{
  "n_head": 3,
  "norm": "layernorm",
  "norm_eps": 1e-05,
  "qk_norm": false,
  "lr_mult_down": 3.0,
  "warmup_steps": 200,
  "batch_tokens": 32768
}
MLP neurons of a small language model. Each row is named by its layer, matrix (down: output weights) and neuron, and shows model dimensions 0-191. Each number is 128 + 32 x the weight over its row's rms, rounded and kept within 0 to 255. Numbers have three digits each.
A block is one neuron, or neurons of one layer that tend to fire together. Before each block is what it responds to, as a language model described it from the Wikipedia text at the highest values.

Description: Past-tense "was/were"
L4.down27:219121153135147138122146110124128136135126170156121155099117121041123087084082124103063119163120133118089101184097099158099153172096162182122130164162153122119116157089086144089138143200128136163124151175100155148175080192114138125114135096139163127142127046139133133144157072121063129137134124149115112136149170145116186122101105147056125115120124110150121215087145126134175087139111111114064096109095173176128142153139117143097066166149132224112087126131148096113118190094071128177146158107092130080106122163166165149126132100159121133055191132110122111166121134157136096134
L4.down118:109150182131162129149139027068120133126181156110055124154129159139077101083147129119121090087092163061138149120172135161190095122103115117095171087162175106065094120155106128152163069114108110113140125165066105096158100158143129124143121229109200081178162160129160140160130152074122078121146119149155155076140125112161105088114123145119079116097128147128167144142109101109120122160182102180114141159101172128103136190145111102145101146100103054171097147170167160111168107101137126092180161126104120137141178114114124132141154128045138170130134168102107108100097144114099106153

Description: Space before dates
L10.down26:097139115155143169079183086133152163133164098122183087118192137115155115092127210158166132118133118138188170154104086091115158109076175182147106144066138131122115083160115189123155137132109139123126071148095158132148130079159096189098061081151072113108129114180107129127073143148178126118159080160195115120139177125147085205175110147134095106115132130110150084114093147117089124139147159153135121094095100125161128125127188129084062087152120134105128134140106152113166177129182105103165137127094123087189175110093099118065154083102127051113156111116133148164135143119092127080
L10.down77:164084084015145053106101178124078142157137153193123117148166124155161164103156149114149081112102215130160122109077133127099106148084143137093169146152141129048110112199093112203172084138117132085145141172161105174107127124106106115152121118110093173129161102088111146124091128103131135151169109150094166092154110180120160139153093095085116140109163116158146137108104130127179140104158084225119100157154072135143154116169118114148108175099176130172096135092143071137142179173092144069122125094121132069142156122109095123129088157126144126110139089147119141152151083168104137125
L10.down175:101109078098162193159202129171127194182114115082134142133109058143099160108175082169159155087125140090200159124100088154133104187177129164116124157132180103112171092110123128175101154104119166065162051163125158093121146120110114127147170157125159175155159142110122139133096128117083151084165142153068140076131128119047128103153171097070165127132147102131119102115135147075091082137145094109211163124091134167151087125153160126102054108124121182117110084171120091117126183069104131110118144154073147108116100158077129123143145142130114151130098136166098145146114145170112135139
L10.down221:066115171144139131120134119098134164102098165132158085053116089177104134079109118127159138107171171098168146088093156119116114088140127105130133180120136132096164149101079161161103130140105163094117078082172173154097145059090088112139146159098146147094130090156167116133137085137096151105092112121118111123135151153126152121149128155105088024178106119138101164148128161164111111097103161069127180104150163163070178186187157141090141118141147125045136115128121217124115135116124149125152203173107149106161174139118045132120160110147098079164102117149140154196111157130072102149
L10.down427:129140119093163089116175140075155168109087133077125113097141106120134164119137120136120109160163113103117115144086187151199182099167138175065151182111086142155088147167105163136140157131089128093107089175135128128154128145054123140154098138172096112121111084126156097081130094134110158159064128136136126146143133126134115150170118123134113115148147062097188131137110195050084082063145174074109107151049079166134128152162151117084180127132131124152166142120124081133080157131201097088216166045160114132130113140122139118146117100176114114107169089127162142122192132172120119139
L10.down514:159157124029085122133153166116095180149153100120061113110152114097105121052109118081136069136146134175171229133140106148138161130150141130073138114106106171154188124155085172152129050109099106170119079147108210120188119159129151141130173133105139128199083164120108134089069147149112128132106163088155192095094085164063157132163112117119155143106118145120077100091120102105079138145145110178113121153119148133108143113166143159124059149072138186120090086193131121114110143131113116175126156133153126157144073151124146176125087136129126140147186133113165139130106129141160104125
L10.down638:120141125159166111116147118157104105220192152109125156138153074078129148086111126160165106066120166155196153148112137063121050082146148147052149120106117096101180151156086120116115107083099180141084136078114113118116139160133133105161079115110171162129138091127085124189110114170146167161142130152163135089188136154077106127113107083149154132161115145092102143105159104131083078123099122168106128098141101159122147169124106095098142123119144132118145111030109064108108161109156159158170170125113128081099097133163114130207109182183122167084150150124145131146162196113175143159
L10.down753:124066103131139123129164139151120088212134111109098156070101103099154129160086154151093093105118100140126151182086100201183141144153105114140105167101204130164123121082097102102110154136175069119128113083183159034129099087128137148116133119125110136059096132153108160073125141160072139151100186108118110157108162091136153153146106115089139149072136123125093110123188163165088174094121160167140151088161091065099174180194145164118148111105190137108096143095070191156135154160136107186122123135112134121120138129145079092148131185114113127148158102144131074134137096137154093085

Description: Paragraph break newlines
L6.down211:138171162104158100148135083115157087160084191112091143150142089175141075154043126121149142144166175143127130110104193139131119133140183145188063107155095114108139139170100064111088100144157122144181130076150149095147121091135149109100241104146155124097083119095160104154148194099112121122112048093102109129124128153191096156125156102142069099102157078106166137167129109077151141130104103144165174144158135108116081121169129140116099104091160131141124163150179109128173094129117156154082173160033092123127135135134105096110124089121174134128104129145135094092108088186168157138
L6.down307:156177118198147130115075110109103159080127160061096132120144179129115139157123117109054136171162135162132111122183106152112143122210157141129087112122072118091107103131145151169128079125105088111129149138137220170122106127148156157133146113091148116079153123135125048139146078142088165097110098094109159104105133101110169091135167068103113139130134143135135168079088140152113127115116091094137118149189105098106084180136127096166102158139090109170132127255147141068106103112105129117166139110122122080115196132121159091177142138118183131121119166109128161089076153093133145143
L6.down454:145109110130133137074132138141062104190083151111157143113153129084112148167111128144190118126164117141069170095181136083172127106120130129043113131087124127173197119078121150118143110132178159072127084103133190110084112113116209109127080107110134155132129157140098107148109133070089125168150119164132117109134109123113174172122135109128178142122097123147099143116129089181147170157145150126127148188099209093113161101106065153064173117126162114154105152169136070103129140153083089139158132114123131117101106113125154137105083124148150072204126063143095105172059208116088152167
L6.down569:090128076079187147139109105144121218114111138125128109171156139111162125099142091110130131148164153170133139177118183069155106121130106149149138195107112116112145139126120105087073132096101070187121087131126180100088094114117160164127128116154098121107126074093116103070119098135119137140118105187096106091114092175119133092163132131107192150147080188121169138158065117120147170155175121135146148164134095152131090127075158116100179134161118185108151118126066101156136102139162118170138127108060094079140177122188185093167114189094056089142091126063144090196128140142166123144

Description: Non-initial number pieces
L4.down90:134102122100122102132083123091119160064160178171121187118121107148114069164110129157180108108162180105172116145127126120131081114113131107093160072116215122094153126131128115120138106149107074118148180103142147169089112217187115049083194121099129106153198132091120067128163103138108142177177077169068165121116115064157160132135098162099124127123162163134151100101149102091158108111131116174148075144140114111086104191127129121119145136127059153167132095217112100127144135128123115126104151187049094117108170120133118149090122185147150150145121095158126097146100156115110157144
L4.down521:116075102087163113157092105101132137104089130083172106139152205157129098125076117136110135131136148090157119159171149134127120118159129155117193113129038149135084109132129094138167077164083115139121169160118159129151100124166139098076135149131175132157133106145104061147148152106109091102194109124159170166140112097142132181116196087097115145137137157116126124106099121103112159109147128077116114144174149090063150156112109160097173130178091081145154095254132081111092117124088114150124232116088120078083145135142125100094123197064155139190147136143109099130161118162108125151

Description: Main verb after subject
L10.down37:157104083125178125120112125119198125159105124128162118199099133153121100163081133122071109101066093139148164098112137123124160110156171104167092101159111141096121153139116128120121063182092156148087150161105157127152134169074041085105128115148161116165124135194174145133105117094062098098100089089134157077096140139129169100164114157129127147108121088202135187162159195103112147140088074083106150082139129077120122163115074094141150131135127105141103140205123110176155176094099136083110095160092165094152195124195186062118140145141158164158149141111086109129137120116142146147
L10.down73:150125119141124127142119077135020087141128085123153165183103137102110125165078107080126125157126111133109135074044155072110111139101132111100151145203174126088132141136066164078118128174142135103097130177059087157116141104171131105110088180122152149139125120114191113180140105178117112148075149143158175146084158135185234109158182161086109151139113144117163105160096158090115139156105084130115086128100094158126140120081124130136177137141154112130116135178075093104123161118156176179125145081181101157110124119090117141150144154062158115112168098112125078151139155095113098164
L10.down177:124147074181102089203136121161119087083115132113148167118151128172066080138119129120116145091095152076132108140160131170104138142134160111106143173144072126123122127121102077094169132153126080137140156105141084128063058151099130144148125106132146169108123138130087046115131157106150163100146131074140098146174125122088059112087118117152184183132147157116115178056121078157116114210161129097151134091110136164114149111116152087154144144151124198130140136255078121109110129124154095128111108142092155143147092170104137145118072139134134151108144122088186158161149158108139141157
L10.down198:141178145233124105102114128119081165140076116095096136106048107047155148125096081118060103144115127188154139123134193101128106112184110100129113171168085160119130124163112104121150132191128055137143187136139109105155155171158112112125187140096081149115149100096148171096136144138108111146177144134127176149123143093110173090155181133132126106133069142121103162133102162130134135116123122127091106137143099110110126136107142134064104092133122197121123157213124080110058147160107126118113139120187143049145189166172176091102139126152100099088111159115150081097167162122098151102
L10.down324:130121161165097096088131114067162071180125093128152186128185172084073120093107149084083100130124141147143160049105192149161132129167163093106099157103093096124122153140181136162136137136140072140120165147129109138105134134120120099128183128133124070168077140121101090109156124150126106108128143089084126129124121161136192108169213223112135138115169099135179186105183134125136125064113164079135141123135198091080142127097126119134142079118088136097121064141137164136126115131148151118168098068099123145197130148103106171122115144128154116153109105085168149145053104101117115208
L10.down476:149126069102146133096109191079105140057115165095101146138090133172123087144121079172103112126148154138188065081155098146081118071156118165111091129153090135095096118170082113130147082185114144096126137146113119131088132217124107113156120172110202116152096154087149107140164086132125140155108113145124164079113169122102187178119186126106141099107131172134096149110123108068144127123077153091090145131133157085087145119125134124146130144121176178162155156191108043145103123100162136194140141087121101120182201091115182124176151127123129092135125179053123106129129147154153172142
L10.down598:102143126118205154140145107074132145077060135119098128133126129143118123097185082121154165153127151142041120174122158063122141129133109133124184059110120109182160181070196113103162111130104150091125121165123084099144088106120081129155072132093078139087137098086116178134105159135098156151177115077090121117100104125111094123127147107156101089158126166159158164132167165144156174157119157052154119084148121121148128199146112126134148174125137126124142185164176131172101124170096093090097196155077142103134133118124137129093142100119099168106104149096176103119174128159210058151
L10.down630:120074133195143104126139146134091118096177154128131117151097131090134045128095126107171173109122150126128129110187091149142146168119110147146145107166115149112130197037099141117137155184096103090115170159162100136162054118151135126159158144102107128135057113105122050162114095108115143125154093135163163113078131084174141151126196127156162130138068127123054163087105163111140123154114101072145101171067116148156147135144126148110098141124063133124091106190163177180151080083109161089112137129128122124149131139146197134126134201194088129122127124049152097113161151103113144170

Description: Copula "be" after subjects
L6.down122:144089169088205089107111106128128116083088142104119156121109158103144167136130110116123117143097142129133108110138128127190093110135121107141158139169141091153109179132124121125150136164088134214126125131077166123109081111158167114150166132088210081129186130150145109171148145167132076140104090061119127121116080139124154120158164171089134121132118096088142065144121103128103139109188132130112148192171134115123142128133126167139081145061126069168178131254091078171123162104096110165111211116119084066071148100127161114135097129117070117147082134150138125063121099132140143179
L6.down371:130138130147166105142152109072144101111152182086097156100046140107118166159105082127091105131093127105155126138139146190155111075177117195116151076095082084087126117144080135072155133184089137144125112203073102132133096172123094151095116115127219080110129092110204076145136115106088166183191121107118192077116135151116156125170153115140135111177097117123131191153113129085111147153116128119089130177113138109100174138108111111124087126102083142129109141148121091162093179097101146126156183071138099105151137165174158115137105185140102166082160135074184128156139171138113155118
L6.down400:111180118106188169084118188130156113085074154129139186149187137131100157140189126153185119101145140113132143142152125209122095118153095120115180115127054123145139125073130143098075102127116150126157135089075129110098119186134121138169164122103112115069198132140116090169149121070145117091142128101165129146111085119083127150132106161109173140155124133182134086059086111131154158127169118104099173147143094086129145150070123169100093069123194107119140116177133110129108193176148068147120165149106094122116098092126084116130083153157172085161148089111075131114125168072088185177
L6.down435:105145166127144148133093135139176086060141147063178115121096136176076162135097169136112156136153171118121153094158095182106153119153146069076106147130142065146145148196088144141177080129139137110161114130097132134102065144140105176092107152128160113114138134176139147123144125173130148171186110150121137139161178101112108080119039133112159086109150138077136159155157105092133148089110119141109111165096182107112090110084095192124152173110128154113162114051090146099127081081120144218116198141124111093176102116098139136169087112202079108136155139111074103075100122142146154120